Part of a small language model's weights: MLP 512 SwiGLU, no biases in attention or MLP.
MLP neurons of a small language model. Each row is named by its layer, matrix (gate and up: input weights) and neuron, and shows model dimensions 0-191. Each number is 128 + 24 x the weight over its row's rms, rounded and kept within 0 to 255. Numbers have three digits each. A neuron's up and down rows have the sign that makes its largest values positive.
After each neuron's rows, "fires after" lists the tokens most often just before its 100 highest values on Wikipedia text that the model never trained on.

L8.gate189:117131097132128126127114102124124125123135141127116148141092099108109170109139152118140127124123122087153115117137100177135124095144139136109163140163133112164118140119145128147128148143173145120123138166134089151134139160096142086072135133151095161124109113095107165112113154149149167128130079129074148126129088136154093088093125116116098130168101134191148110133147108181145107107138170117136106143101110138139148081153135161151109075110178141130142133124127094093133111123122145099141106144166139144174141119109132124166154135117151105108155143145085139166178131172164149118
L8.up189:130135115163097117101122103139103131133131103139129067145119123130130120133106108166172074120106112068124140129099111148102143104179122139146162107161107173102126156103128135107106103152150100136150172153144150134101125128129147140127150099170118094066131127116129125103129141136118075141127114125150142104119149132136126120149144094131136147120145163112133145121133181148102099108116133085117098128120108170146125130187070116143104107129157097131181124169126063097123120166120122148155110128156125141118143121133108126099141123128128106129148187145169074084108115135134120113
fires after: "c", "a", " re", " Con", " co"

L7.gate306:088117154135080160097124139164150096128123102131132121160084082139095118125131132121114091133147152139140152139121114117120146147151154123114102157152148120117159098143141177108135179108103167112137106117109114137139114115136121107119131105124078121139155102118136160124122136159152153150118132123063093102158149125130168158135131148127136123114131142120105140125154092099117128126169149158144145120142128123199142110125082147101113174161155192094131122141100082135140109149153130061138091121114091136130120142121118144149116152138136119135110148134151171114175165140123057111
L7.up306:096154164140125104103133086151118125132205099163139100145101148139095114106133109127127093109159143128141154116148108086134109114165123137103109121151122106075086122144137104098171128135083122154157106114118103108086125127161145140102091102137094133069143154122119151101122140149143120141115142094130105144131163118164165119128104098164077129098103159112153138141098117124124078134164120130084142119174105131110114126193107092129095123111138121135146120125157124109144092172125140128133124158106104153143109128139152125144086094130143114154094148108118132113118163136174132117
fires after: " co", " re", " f", " F", " pre"

L9.gate20:132128127106148134157145155101127121118098084115133133122115127098107111159151148079121112162133148152132146100129134157128097123107055133120135124129168142110144128110118128141132146089153118121080126074134101095144107130170137163160129125089093140188126146132105105157107130093058119149136107138117101145116132134150149089154116102134109145130115098116156110110122128102110147111141105098133116121145150111141151143141178134143131080178141122061120113119109130136158121132160141123153138111072141138182042113121115166116126120143121110100158129117122147125142129126148175108
L9.up20:125104140118090105146131110151122143161151112156157098110127145107090157147153146136147130142176145167119141098128083114070124134100134125134155163132126122090120139160190134133160123158147130099148110164139105130130145147125104133115104063167109135158113098180148134141107182139099118112125111078110111074141184184120150100108123118121109139152142114138137126111120139139131173129136131107105110091132136140137110110086117119107122121144179170134116130173113117112119152118138149115101157094119112165155099141130158113130141075142135105109123123154137097095160181143144124133
fires after: "b", " G", "ge", " g", " B", " f"

L6.gate132:082106189142145139120154145128122147139122085137148111135117115088104119092097110103126133071117168153118140169145124101164156104097128135136121119126149089130122133141118092072095140140139131131142140128126125093112118148118105109140132097128084105143124114137112105156153167119106122129152081145107147117136140154171121119158136080142107082137075135141130084088129132132164153136100106136112128098152123130155156163141146105150130089126134139092126149132117152088154152133126133144140164129131097162113198085124100160106134126167069110145135179105142140104123162144134107145
L6.up132:136140139149134139129095101127147122168086142103150127166095113066115179084103086180120110099134132134109131140137149146144105124113089110097137110111139136138132143123101125174111069136131134180128105132133125124120119116091115154159120100116138137169136115151132127113125155113135110139092131138141116151147136155119141136088045152095154143134185102158130154135099156169139134144148150075146120118148140110112149098104095092159093122116092146145118134149110135152167126144165126078110135134151121106122137131122119125147111130170131153090145175134179147129130101128168112143
fires after: "o", " g", " he", "\n", " se", "te"

L6.gate258:113148114098111136159123142125094108164134208148137089175101138114155105092121159133131121126132176155118071107080136143135085111121134149159136078153131150151150122144167111105111121139150147127147105135140120096147107107175098118123135141167114149147145135085136124135120093095127090118094134131131127114115121133149124105133120161157106124107129136128117092086124110121098107094171151129136137131140155108077127174116102123184093144095113120181144093160105135099095120102088149125140138122087123116115141125146153163128118148133133131150116167110124101130162155090165115106
L6.up258:084120147153147134155126130106127127124056110151105137087116100159128168173144122137158161112162122113101139125124110137171095167087089129108117171142134111117154171109157150090147116126144135129107166120135135089105129144156092142125139142154131128100140154115143155112134134140132121093173088112134111115136151130153140143117128117148174125149147088112101113124144147154101094140143148108115113147102144166066110164158176112142132117120155127135130118169087126061171134129135127111167167128118117159125128136137149166104154131147144148094158163117086093102132109159145116135
fires after: " se", "est", " comp", "ce", "te", " w"

L6.gate502:166132156142160142129146098129073157115125125111102087123150111087125124135168156120149120148173124154142122157175129113154135105145125142105146120127111116171126098101181128153147130168096118141128139127151087107078131113158106141138122090103107146158108160162104126109113119115149153134138091161099132128155118092114096075115092120164147143151188082113100118131155130140156143086145079143126122176153126124128141171159146135129087109167138124143138118117142105131124147119120120117129113123099126134147139167098100108135142123138092079163126125071148147166125151163137156118
L6.up502:110132139111084134102107128140120151136124137127150123111095105133102079073145152122154125127111087115132151146133142090104188120119078140140110125090117106129096114136105103121131107124130127097111104174130110102185149127146155116160138124138102115116141110185060109112142136125126092131166126111105112103102183103082126129163101103151124142117112149117125100094069122116115170135137157158134121135131108115087128100135115112111149139141170104159132094128133094161132083145146121128137115122120170088133127164152142138157106110166122143145163111134119177164098113095150148096
fires after: " T", " B", "t", " D", "d", "et"

L6.gate503:140131104089137105128146124155127156110128101154143122140118117123130094108139164162171153146096127088126156135139114134088130131108137141145151104116119059143121191091139103131137127124141147115119193110135127158101111119116143128094199130130129107175128119086131109140122122125164120095114121149131163107124139147089098135111133116134089158117084096115165103107137093104140154106160114095106106104167145111110068151147140119092134114160105105159129102165133136123079160145089125147111124117105116125127130100167095164168130114132128106158116156124131155149090132163125088117
L6.up503:201130120131167133150126112138084116137141151143143073088106113121111103147154082101141108102133126159098108136135138133136158116130099142134163148133138119149150105132087173075176091142156136125121095118183101169132128153102158110132156137147147140104132138117150121097125121128081128149111155126150134062139122131164086112118096146117120111078149149127145116150110130049140126149118113104096118111109118097105137137156135116125139128090101110142129156128109132092094159137124148156141152143133139116156155118111153157166122104147179115122158134108157153136158149118110100152
fires after: " ", " re", "S", "ack", "tion", "-"

L4.gate339:131102102145127126161114102115130134106158123134204074100191086077110123113131117112148148098104124147123115152161145144116150185152146118168098135156101145124112102102129139088124152147135122172106116117132116168155164134105123138090092151154155131158125103133144183105151125122122132135135153142090129157167115121089142150089162139142155150125136115122132125146166139125144126139130097150148102155160104117096145136135120116133111159097121114101120163115100141138145125160161145143147126152102145114115165151135112148174138098151112116158141147086162120095111126184149164093
L4.up339:151109121145090155108113095165072132136133120150143158139113125117133090100091139130123087144131113129123149130139106141166077116166153124146103105107109080154117130172129138174165129162129183158122137140084141131146148122133126121146091108167118143103115115130123129126180128128103097141122050119131137146111126114141157136144120104142125144082099132104161104135098107149094112106066101152102159129136135184144158083157138093145151117103105141150130171115128130112128136111130104130160133171107109164107135166148166130123134130105153141113122134143146135146150165122099125181
fires after: " C", " B", " T", " b"

L8.gate62:136107139111149091127137145158139125142083148102113115123130132123104124107177133136107166139103161114130132143117140129098108120144117128110144109150110122139154112145148148095111108140135151142175129115149157101156127084148134142095109155150084118096109134078145116115133073145178107138131150129123136137139122178110130162105102136200149154131100142099121141112116146101054132163143151108112171114091127115067134092126139148104149168145122103076128167111116071142168142110128143109149093147101132118123162134122121115139108101108090169127136129118153138100105115179135162110
L8.up62:172150121196109129134140190131179143137122082101137109134136099126130142153115149185121127133123071130132121133128103150113151112173145130134151124112124150105149162154146127100135139175123128121124113142118151135135142118145119098156166119102072142119143140103141121114137133148089154135096137090115173115103104176145139122156142142143165114122084149134158106125105123190141118083117118122176176167094141131116132110168170134110105142144141155145126080110125113152127139136104130122159083144172136141116135146162131174103131158105138115114114146095144147078144112121128130106
fires after: "ro", " cl", "per", " c", "lo", "fe"

L4.gate344:082147120120074118141116148141136134129120136129133100135143083104108131134160126130087132155094082156132112164120137114149099117142114156141113111147145123171150159108151119115064152142123129108117176142119116136129107185126103095113176145089103117113132161130152130141118102127155139167113134102120083128109148119166147157127131113147142157142134135118139151140158130113139130098107158152132150149139091091110091110108061107082143111063095197143151141097158099110135119118128124108108117171085142119156120118147094113125096128153131118180148154150151113128126131167149108116
L4.up344:145133151176131086079102152119113085129158142131132106115126148096110119151117114114146149136163109146147119142128118118124141100067128139143143166119161122084108133128126126139115125101154104091139106126147119151140113107107108083169114122137144132094111135160100166167120126104136097083147099146137112136185186122095147141130143166143125157117096151132125126162140142120129156166138090128119170090114195124092146130128108128116176159103152097120110150100100119116147088184144172135165147155111125114130120121128147102125114135107132122119134109148139156108107107168107192105
fires after: " re", " Re", " ex", "re", " pre"

L4.gate164:139179138135134126148180143158121115140166096110106102112092138128161142132135076134115129135146154116117122184105127143119164144125100127106127119074182170120115114111128110120121115111163098131086107131143116143131146122106063156094145159142104102089126091086106125143132152136123148123105096110183145152133138151124133117148132133180090129103100160091153155110129128112141119113144125147132137133185127099103095103134160111143143181106122148139111105107140126092141118143148140114119175108111089151125138127132144157104176088095092146162133168147153149127159110139152095137
L4.up164:154147156141140121132102164149125129170118087165078119151151128115090156124119108106128125116102127147107125105151163097093124097124139133133095123128100149125150158118148161142129170098166094127100131155105146135159177134137109170125126163105168130111134120106125153081113119098149173088105107196144123144112141132074134144145139180176100118166106172172131106109125127125118144137144136145093125174179121130108135134108149119157154149142131117153177156133120116103099137123132149133134119058164102083155136139134157149121115111142106115114144126127119122154141110131165112125
fires after: "E", "lect", "hy", " P", "O", "ge"

L4.gate462:112094133105145142129111127134087168138108121119115121138121113127132081140139090130098111162105135123127134107138105143155184168165070204128106119151118134050106127116156122145103154130105145074127117159147131115156159131123124136125161151178125137097154138134127112102101120104146131135121129146121121135117148118119150119151090122127138115159121153145156140060166145137114153103111118154099103122161105117099126164136181116170120118122086118116141140132129092100107123121105110089088126120131108147127122106165120064138147114119110076102151149095132165092130144114148117102
L4.up462:127141107095119123117131124138140123129151148117146144162112126124117161101145105136123124135092122144127139097162171128121149130159118113148140166137102105098104145109131137169122174104117149124086097163146152091106154118175191121118134117164093118130152133188145143133131112109122115121123138168136119143139123121110098103162120131156112136110134116141085106136126108144125163114172188138198131117122119165131155135118164130095109141141103125097119124092131118183125135089101109136118131083112146137162106110138121205146153101096168175133156119109147113159096114082163156132
fires after: "d", " la", "ct", "l", "e", "act"

L4.gate88:127131117116126138100135141106139128185122124072106160150107098115142142133126075132149149125112147115156132113118131117115124107158079110166088128165067107118115158127132150128111092117136104119128143078156085119154151177128138145133134120147131108143129139117144109106173109129087123131084133147130161129137066161076158091152138127156145185107129157137125132160135128099131103118148127122125160146130092117134091131177176113129144109120132140115094127102173105106132096138073158142128104114098129117178174139107113096120132145144116137174151177100121110133120147135119153135
L4.up88:139137124118151111107143145142157115110098090154101076162114135073114114157179122132135136151169146126136140132121138133150170106147133116154109087121095138140130135083128132143113116114114108066129113140123153091093123160134139094137123117132150115124137160127159077115139076137138156124125165135177123143123130133124123139085128130102108117144128155154104137140114154115111098081184111117108110144125088111185137113114148105132134148127120073165122119164126115087095171104141128098102102113122125121118174129120101160137181168123094116131114133129100125121074091161163134167
fires after: "ta", "min", " Ma", "in", "te", "ni"

L4.gate33:131100130128159116118143113118129139114123142180115086129098095125134124119175090127099180139142132134118091135148103120120113142155084108133124111102133141179135134091119122077102145103138109133149122098174137145131123127147168138113166148140146096159132129173085105169107170136125145125104117110060102138109103116120114113118094103169140162132088118121152149085139093122123183119112097132119112073163128117093110123148124170120142139137127121134092121135144150056144147141115114106145151129165097138125151114128118114081125072148097125123140118114105166120136105152091123103
L4.up33:136105144170161115118141124139126133064135085141149122129158079100171089111110132102120120124112145097118119129109130117187086092138128139118130158106117113148135138175137134106127123133120116124112179160106136115158114133137099079136125137112117114132133149093064150106174100162161119159127113129136149098119120165155107138140113096151093098121143149117114186165116114157168115139101128095148105082130095098125126138117156144074087106138139100139118130165128136153115139120173137142143118110083118132147092138153110133103136128157148113110109135127164148132084121141186093110
fires after: "s", " S", " p", " L", " "

L8.gate211:114108101148090125164130148155126149148144166113163065140124149084151174132130122147114118154129142083160084146109129153163153152155097163102140096130116105116120128124139150134101124143100152170102203130151104137142151119130134109131140144167128123116176106103156153100136095091115147135109104136143115158163112166123121150130117112111117097154102094128161133133103155116118108110122117125132154161127140121103162099137142125167085153129154127155130140123142126104117144145095124120106114168145132202135160101139103119094107093147079101106111151098116182135136160128162146114
L8.up211:100102130161130149173166101163123122088128137115158159142124111114172084136149118130129129112118109144101125137139135158120119114171098130092150142114141192101145112158099126135166163121114138118144103071100107163107129098182147149114143150120165118141109135085141136114142119112141136140114106109094106134124132133134108123082105092108133129126134111171142143068096103117113085130075116165128101123109099120109123107165089119133100096092091120132092101109139132131133088099100164110113129139157126130113158117118185099123144098124156082153147140168148117138104116170137111108
fires after: " ", " de", " c", " ca", "C", "cc"

L6.gate423:129132122119102127131113132101108124120116136135087121139163159128098122123096134109109143143068090138114158117163157149103144150128135131111120133066140143133122135133098144157102143123146111160145081130143108150119157166126133126127123140124099123130106137103127129146104144076116155079106128203146100141082134110124137113146121164134117146211151124120109101112122202097119135120167108135114138117127125121089105149153159146111094118153108092155123122096112137127108106147180137137129146071126121123124074105123157142138106134096092094143168131152117191140113149132141096114
L6.up423:093127140128125178094136150140128098111098143104154122099129137121109110103119135108101071145168113106129139117149158174190109119125111080100115083135140152104102119111141118106107122124161127121102078151130160127096184157154149130126156148109071115127119105134122117111099093146087157134125153117127135075156161113154111134133137146119130120159162114124130143137117098136100132170101129115108134077111122165144149107118138147150157155124132112186106120117124161110140094151109113117142077101122129077149142111158094115125159170149133108142118122096144146184145144121135089114
fires after: "d", "il", "ed", "st", "im", " part"

L4.gate32:124152149110136099136153114158163131130127108113129157167127071136104163145151125165077133138103108140087092104116197077111150124110161143148175123116155158156129174095140139092169124119164140136117134106118148139159141119142141114155145102105087128159141125117135105115116146119117065156121110125122101158099112132102102109171101134147109138156162152135100143084144107178096125113169106142116143148111136118161156130090134124095136101136138107103117127116130133109126160097132145086121119103120083083128133153124119102146108125168177136163109123102138103123095154150127140106
L4.up32:154124145175124102108107120150111128206106093099109155119125120128146130149118139142059131093101128081094114081137143083137153140130150110100131101156137131120141152117125091126119113099145109092129131139145125071115169116100105063137140090126145116120146137122128150141152144120141089124109135166153128140100122124147136151110134161125086108107165157159121131104126111090145101139153148128109128142116140096123115111124136122122105110168110133130200141142090090092134125166126076110137091104124140093114138116091117140150161130102157158161118182117130082133128111157134127137
fires after: "le", "ne", "se", "e", " Tra", "te"

L4.gate55:103127141112115132119078111116149160188096155103128171116113125115112131162112146132124119172155113144137089102138071122085144130136080131152105130139123139140116121139083108128149132153131120143094155150116110132143121166103120109094081113112149137138167141135087169148139144092099114163142142186181114140103093154129104111154134174126166143136147137098141099130122173121152135132113149134151117123159142134144174150092160115078140163137105153156118148155118098082141112121114138159088099148142152157134140137107131133148147108120102157163130154124193119124112127152156149120
L4.up55:128092124127146183107129116114129066150130117165118123095128129121156127094139163148102115082097123163120110094074111117144086115125120146139114135135146103134149119134127124136124119139104117112110145109149114095138104158158154088125160102136114131089127119122107095147117126088156133161105157129126140106145083114120094108140149174115154141157130147140162152099101141105090141120162188088117132135140117154151162122095125181084131127101116166138168133118101086090153130120152121120165197149100128121134116139148145139163138099157134141093098104084173134124148137123160148152
fires after: " ", "con", " Mar"

L4.gate153:119145150131127144155122113106111109119153115109124101103105129151120106152141100177115149106127093150135132120177147106137106148122153129152136120145118138166144110146127150105109148135148107140108122109089126139136203164157114149179107117129141124137152153128090105061130129109078155144066165092107113139183134096169161097107102106148126101133103112123102160132135128148119127134118095121091144136113112110141137129121130100153154084129122092097095120140088102108137091121129151131098158121104151116147093118111155143092174132148147100137104155112131184172139129144183109148
L4.up153:104145106135178154148060118123126125151106113106139130118079143122129070082125158134164141127136127135149110140174150147156109092185114131121108142138133119106167175097140098125107157125155115141106124180101127133127168116118161134147171116134104099140136103124097113170125153110103107130128166125135122161128159085086122098117109165115086110123134138137167099098144131117109141156123080170133092099145147143093145152097117117123126151098130117119090154096107117155136161132134129082066115100129115137115123113128121145084136136139126117121104144124141143129200137129124116112
fires after: "y", "qua", "k", " B", " G", " sp"

L7.gate304:116092142072157105118103117124166133131140158141099132166091128131149137166164176124148106137119127130163088106134108141115131120114126140173149139157114110128097160145141128143127116123131177133108177080158145174094139149123163145080103109145126112147084144113143126105141077134109104099104148160156165116139105127150095156116141144132135104109149129090149102112104118138112151059126121116110104159165120067100151112096171092119131128139126129125164147145104139152161136142125106130110122098083130149151101143110141132140144128130153123127152141118139141118095102089149125062
L7.up304:140115139154136144163145137097129171139138105127146095128106104173123183132172100146116089142120103137155136157185081129100113070085130129127149079140102117117090105139167140083102133182113155171097128105104109128123110129126142111146106122128182116091137138148155063117112171131127108122137139169151086115124189135137103120129103156098088093082130127146160108201107116120143113125128117105153135142134132138111134130139119151136126102121111133136092125121142091135122131129120152088174127133110140095144103126129099142121141167128151126125122101144116125158117111137112117144
fires after: " "

L8.gate88:142131113151108097119156158163146120109136097146150137142142106162076124123120099158125158126146095147116117085142113115107153136124115139098183105145127128125143135156123148166101146133143131173109148079203117133148091164138134105093106120137076189137134108097144156125133127116101151131113119172161114116102128157102148166122116122110128125124117107094137164122105104139130109110115066140137118118132095085158133157100115132113151151084118133120167097117124126134111086107106182133156114115104102094107083159089167121090148150147125152105113159125115122096092119136115138136
L8.up88:115090164139141097126145133098120064136134135158090140134169098094132082114139149115084120137090102120106132135078115118136105140124120103123137127089137123101124105127132145152183164155143118135142136113132134133144117149106121152093110098121111111111151086130125102150141126106132131138089139135115158139094109095118120152145139140116190132110117079127117142187136104129094112081143153121092133121129126143186092109099141123113114122112105093141129099076102121151140130141135127146094133133072124117110091157091159118151170053062138112132153124125117105134117115114129104119
fires after: " ", " d", " ch", " D", " gr", "c"

L4.gate148:130101124080094112134148138121128128106123141109127126133103137108103129120114094073107122154119080138149140150171124142092157134131129129148141108098162164127123099115138116141163168124127113095103104137110151118130130136136120123113173108097124169182103106103135105128111109087146132137149163117113188148127110119127107166143106069111123126127119157122165096155144089112111140116165137113167141117152158099089128125175102111126102116127116158119105161152171108089123138124118151130134134134121104147132155091136064118174157144115144138106171194112141107128148124098153193137
L4.up148:090160106135110145102113101146139160104165152087128119152112108139124075115094142104141146129100130112144097116177141131112130146132134182076148133115113133149153116109150136155121104146153129133148103192171112173154180158087091115093123150096098160150135167139089134120122132123175104128153155127138113127078121143128108173123132129137117143131114161113125107136111129139128123124120147106136105138159171130122092104103124112152105105134108129164130112123172103168108117087096127123160124124181142144160148119102066127109117129138148145151138114119157145184151138110105124167
fires after: "l", "ad", "min", "al", "d"

L4.gate41:115162153173171183115152140120108127102146140101133161112132108115162104086137121105096165150173101139138082126124107142116147114114099128162134144166152140141183098112151127140101146091147128126137145067151110144107067120145109132131164151112091112139113107148147088130086161111141108140100107155084139116133112120155149140150153156123146135115140123104144098127118110121104140116130113136106174095170068114121137149122083105126089146113133163149107140120151130148110158145125114112115128119109123068097126155111122188128121129150135189146143161112130104091141130129153117129
L4.up41:132098153140129113123121122138136150128161136139087131090116100162160137108145128086184152113177106107074138117120099115105144144134118133125112132102113183120165152151170110149145123178145138121111115151153149162073119143114152115145158115136141093140112163110125121099141117135132121145109140127129092110147180103117168103136117095109134119129155156148154188126110132130123137124113144165094124095099121084152087131192107131153110119103139151139099117144135162145153127106111120128096140121121138166151166159080114145082131153145119144103155069108098110123151110153142142089
fires after: " the", " ex", " at", " 19"

L4.gate168:111139102145168107163155139134121113108098124159088159157164148089079161098106120171141109133133158126130089164142099141135129139152136109165091131141127094127155129133118137125116108112155122095153121085148116141150122121159137109152139110106102061125146166194100125108156121128138111120144136129123117128150146119141112097156115115117136102114123133151110115153186140105132128115140123161178118127131116110139115100101082100150126104133111160118129119104087084149136119138121125119109114054136081083101107194151109101084165092143117127105119137168117137148103136116146135137
L4.up168:120139163167153098089076142135142135150074144131139133146155085156103079142094154131133114135143169172134107139125132125112097127161129138114145134098140125111125102129143149099112106176173108127119139091127145121127133132111138122159124091111118125115166104108113131131142150106117140163065102158084176125130153099157090088134118098116103130115115136156136138096141142133140111102148141151130146120112138126213129143120151151119148139100182160165099096146121094125121156117112141104135107162120135125062136161125150148152129138150137121124105130174105095140159140118100158089
fires after: "s", "y", " per", " T", " G"

L9.gate279:117128080144118116123068114111107147127153111143160100127140121104105135142100115131113137094166124146101118147154112143084124145142109173110150080141132099129160123059147067148098147149129096093139147079143104109141149150136110144158115114127105153146153127142136113132060124165088158130121116090126111129134162105144133162122092084067139139161096120113160101165142146100077096098129125123132124122087138103139109141153123140128158132104166148102115135122093128134166166168118127120140115150131147085158123137178110134100134093098117116121140119134113140097115123125150117132
L9.up279:111142148101157092116115145101106161141103144075112138129118111122112134151119124159136123130179130119122103149155104149148086171081120113121149204159112140144149118091097148050102129136096118117142151154140097149109075099135139148144173127148104132128103154152165122081140068098086121168157123126133116119086138119119135126124144166080137111152127168120105124136104150100124107119125127136097138152131091106128099131141145081154151166156114162108137088100122154135131139147104120144114080134130134139128101142109123111094134144149123126127117098083135116111125096112135103110
fires after: "-", " ", "\n", "|", "---|---|---|---|"

L7.gate296:097127169114137114140087135126129142137167100137134099102132129104111142122157106108093128106123119171130136112133086125151127147154124138106121161141126112104089142098152116141136121100126135132115119067126133098154097127186179124139110131112136144098154073127139114129166131118139103066141098135103202082141146116148168120136118138128101148096117137137128174134163087126099114094152139139167193090106075141088138127120146122129139158109143113143135142102082112089147135146117092116119140161109144127097145122161111125126128128158141108112078141108157093115103134113171123123
L7.up296:068145138156148125068105115150135106092144119124113093143121114117085136115089087128097091121159111156101157086134125111105147083131128178133139133161078124163140130151099132142130089092155140109140118107123113136111157117134169153141108120138120175099092135155109120118119128092131126148140136132085121153151138127141132115142108099135147132112133147138122166131149138120171176105095156131138135071123114096118166113136105109137097139096125149145098119083133123143138116118149111151095137149171100161146141154192127124162146105075085150120110111153154106153171114107124110109
fires after: " F", " Da", "ro", "re", " f", " de"

L10.gate19:128131158146137146181139147162130105174138117109090162108103150147173125164136096101144150143141116115142110135151131123124114116133133126151195117186148181153122128123121098115129137153096132139161076080136133125141096158102125097042158088131103132139141140132149129129134123139128132160133146117120106139141107134154129171127167161111087124120115115135159117111116119095103146131091095141108119101140110147108099106160169085159142147106114126107124138159123130165124136195161162102137145143155128096110134122107123120105118125117088162165135128130139099151131115156113113183
L10.up19:138135115123176084097193135132125147124098157118098146115126134169141108117140132163170161103128118133129097160160156163126055156113083114116160165092104129161103118106146161127136103130154115107118111119151143086117099118108101141161156175117113084116146093116133134160118127129140088137128113096138136147145101119071118126159117141135136147151122113161131149155090092129159101150092154087127125107152151135074127117142169136119139112095133118075085129151123116118149133122176120133168105131140104148128136144102111097085167127110146113130135115119148164113127157128128122148
fires after: " p", " the", "P"

L4.gate486:121152107152114149129110141115144123155114120111135146165136099142107180144120130107111136140090155135143138138106135162134125113118152108127120054148117173178109145160123168145116164149114150133126162141151083103157121084089143113114104087110124142126122116095150114154107148132132125113138149125115138166139156103137147172104117093149138108102109169122160104144149124104131145130120122125131151097128148154120151171119107123132152127133081115123153110144103129092137150153068140165133118150098178121076124134126144147135130105130144094142157093138184204098117104184133098099
L4.up486:112144137149158183164138096144147128126133101104079127156111159104124166125110155135123133127100113118151102084138136112149129101145077106150086125130113160106121160102125123135129119134134122116121180143141107130153113126127129129102157149128149126071106165098180086126151119140091120105156111119096113117135118127128154169117160116130153121075140141123170117135122080125086118116138157167146145127147133140119116167093118132115158159152121103143072109143173145132150103129140118181119100104128157112065141169091145104131116124132151107122185126133121122163071139155147150120
fires after: " C", " Le", "C", "E", " De", " |"

L4.gate347:117130124150103120134132094150122127139114114093090093124090114125129073124109124149111165142140145130116114141141118100142148131085134137163123119164152097131120118145140109140166112129129113139147163098117098101140116143195135150104099161100110136164135163115135139226143138128127103146066185115123140160105093124130092125149137107147062125088114148150146141141146136118153142093122154168118125137139122131132174180162068094126129142116131100089105103104114110149125129096130176112132107174107134112158115131119124112114157117169119114133128140107113106109118162129117139141
L4.up347:118138106181135092131129103108125121137121130128145133089111122121109161128115084151165185104092134134098109127122150101129097148149185138157106148096155131112116132116128115144098150135121133120156136085099115119148102120126131150127127129160127135151149147127142159127147124130178109163122158083164124141118166131150142107131139115056145087118166149134162146095144099115175128125148140177131162088150096146106095114136117105137110112117174094096133143138143156112146176113164119122120162146103113112148165159097127168110133144105145166138136169186165143152110131147141088136
fires after: "te", " be", " Te"

L7.gate495:149140166142115148136114138083136107087111103127125090094139133128139147136093095133165154099112153117104165119107075171148127108141101174088117137114157138121092074118137102125143066124125131120140116134146115123128108153167082132122115140094134117156140104098135123066165094133119170134126101134117159110157089156151119173122150120100138117139111096121106113130160163111095108157127193110142163143122128152117081144144120105125122152135155116098125175107126144089158141102121129102121131137139099133181146131084146126138123113142091136102110098106085110131139137119133100093
L7.up495:177158104118136149066136131115139124152150102158151116109115109115117098104122080153116157127119148139128121137110169162118153100139110116103157127135127110102174154124102111099139111192134132182174147114123122130131135181130086072123162111139159154107123095187108097144108124091153139135110104113130155142148145139147122155127124104103112153134108108133136129135144108092117148131122128115092116152112142127152136123140166153152135126103159169122104144104163148157148112142102112127163131176143117103130094082178119125120139157121159147076143158142117136085182115087120106136
fires after: "ro", "fe", "cu", "la", "un", "li"

L7.gate152:169075136126112094160119112166110120102107119163133132127124082122129157094125131097093120132116130125126108108127171122102145137120124100116152144096162118128128109117162099115150136108102119118130130164120134164176128097169143148103079127168077107166126140116157143137134123112125139106104114077125085112161105178129123095159138163179149127162161112101103098112140160090135133074098128128134140189174105105108107117140128161116088123139091112139092162091128155133125113157126136169139120103128134143115125125110119141139140155149118097088125136120145147098112148177148156142
L7.up152:130137177147113124130157093168165132183121141175167142144153117172118121086100153095138096119142075109102102091142155146114121148135133160133138087074135144128119132123144111119120111129162135117099133105130133092179121095109141170143076114160108114094108131145101099145169157158116139132148132138116150123116135125153128142097134113125137125122155134162124127140130135136079136128144133157156164110131170152140125166133102122095127143116119132128143107133121159077139095151087135125092175161063124110141154128124155144115116106150159113136123188119117133136135129089093101179
fires after: " di", "il", " st", "th", "y", "st"

L7.gate416:204113126115147110114122159146098116123127132123138156152116115136050156127155131126112137156149123119104072098140119137098142175138121161184127107127105142142106108157125114098119122136143088088133126076105146130095096135166133188091129112135117089127120147120133129126123143153115136138125131097147126093116121146136117156089177103130134158163135097107147111120100146090121141108123147115096099124144132148081124139111117135099087103085119131154113128126078155102148154155133139123131136134099121186089121094101149158108088123105116085116132115162140149144114167141112090105
L7.up416:169125113125120119120090107104139119101120134115099150114095128175126128087097172168129097116141108119128117090109099145103146128123121147153202123116125152131177142088131153137079169136135101119131144135096131118117119134124144126127167163196082149130115137138131137111133149123147145126089120076151142104160129136121143129120115151114127138136063146150128143128153058127127147083167152147087143173081109115127107148125121123166124100146104143144117157123136126094131154145124141151077141109133141173128157115107131155121106136138107141112136117144170149141088081125160108095
fires after: " ", "-", "S", "er", "."